From a checkpoint of a small transformer trained on Wikipedia.
Size: 14 layers, width 640, 10 heads of 64, MLP 2560 tanh GELU, 79.4M parameters.
Architecture: rotary positions, biases, untied embeddings.
MLP neurons of a small language model. Each row is named by its layer, matrix (up: input weights) and neuron, and shows model dimensions 224-351. Each number is 500 + 25 x the weight over its row's rms, rounded and kept within 0 to 999. Numbers have three digits each.
After each neuron's rows, "fires on" lists the tokens most often at its 100 highest values on Wikipedia text that the model never trained on. A number after a token or word is its count.

L4.up2078:508492439533505481496465492470474473486464548503492501487535475489509508503490478509523496499506502508509526513481514514551491478467473527482532518472478476454451492470494533534484477473534484506482532501519479491477468541555459505535502470532475495478460522500476486488525535495488487499521516425522504539519468465453522548531525498507499470479504536529455490510507510514478498541476
fires on: "s" 26, "st" 13, "ant" 8, "all" 7

L4.up2174:472469471486542467489521543468476495520543509476478472524511485482556554477519528447479471484486512524474495493505485448489480489528506505516501501451508489498493522562514494494524484474461509497498497520519464503496475523522475486517483516490534465526537452476509457511503490516545530507528503485529542528493478472502482481485472488553472527491491508541492484455487514559494503492515
fires on: " T" 31, "ot" 13, "ut" 8, "ab" 6, " round" 5, " and" 4

L4.up1798:506557485507528495521493518476504488454527490518490521484503474462511524514505500478556489504505496537509519495471469510511508510492558495495482433528499491506497489497497509496487518481537469473535519523519453468465455543526455468490537574502473515486475474472475490518512478488527541501525513543546515518543536490492534498486503559519485510479571506509484491498502540467490528499497
fires on: " B" 25, " b" 20, "B" 17, "." 10, " −" 6

L4.up886:501501484472494529534505495542519494508476494497533510506504499509552519491520469494515509471518522478509456465511507486498522485532486492466476452552506453499494518455516501506554515487547487504517479519497467513516501466537450531487469476534510507475529505500488481466522458495500473503477512508480538473529539513550494503487512498499470469495517463525534502505514499496504526501530
fires on: " |" 36, "za" 6, "at" 4, "en" 4, "ci" 4

L4.up2449:513470485524538505508513469559506481499520501575514465468502465506502522489469496462530493480488510508498510476463473509517524553487515508459511472519499515499492466509468493461441527492515535533497512493498521491453484538475507496504455489496490509520469486479485497513494492501496536485471562518475450499515485511510544484479513505505478484479538464529512475516525507463503470479517
fires on: "." 29, "0" 15, "man" 8, " men" 5, " starring" 5, "ier" 4

L4.up1927:502509552546494494532507466512536486540498543518454524513480494514543476500489498481452547480474557490435530508491533509469497555487519477464536482445465477564522480476526487462477479501527485515473502532501507471505523482501481490504470477493477473447498539501467488537478461521454459526539528482475512478504498478538502500495506528511505490513499496472514517487528531517531507511506
fires on: "." 18, "y" 12, " They" 12, " they" 7, "ell" 6

L4.up2083:496523479520524483547494511461513472542474492486514514481531509523472510515494503549515491471514528493506528514516521503472506477494519469504473501481457551490494476547479485476553502521511501484527502527539513508550461577494488524503481476521529523523500506512502491480490498526541497508515510474558502529469479512503503521498479494515529467483522452530507484521531542527461486485506
fires on: " New" 35, " King" 6, " University" 6, "á" 4

L4.up1974:542469456567524528462508484509504505514515476494530509439508499509475509509494411519426515500490512497511475503490505465486505515530474507533505520491525521504480533508484526503533468531489493506537484485533469481450485477446491482506522479452504503515405538473501478474519517505516463531565490517479483492500466497481492519483496486511488501519497465518527517481484509516502464478485
fires on: "e" 35, "ir" 8, "ive" 5, "at" 5

L4.up857:504470475480513532500445507512509482457515490508525487490460479496489514490525462523496521501530494475450544514465545560506503470483504471476458513524502562466523488478478522496484460503481522515503502460466519522498492484496465527548529469475442498504486486509474501492489536500508451553483510542512529520523522477456548479520528506487492523527497522480484488520519518503517464465460
fires on: "o" 19, " her" 12, " No" 11, " his" 11, " \"" 6, " that" 6

L4.up2375:505504507521504560513563487507537498514465500533466515490541492506519471524487528393529482500484450496485498448509475526491510470500504525458497501489463503492478459516470516498507497521498476499518476492475518536529488545501497480507498493511499517498513493509498504541486497490521514483482508537525497472476492496511475528545477533506511543526498495487513506439514542490506507533482
fires on: "\n" 42, ";" 19, " and" 10, " to" 10, " will" 8, " would" 4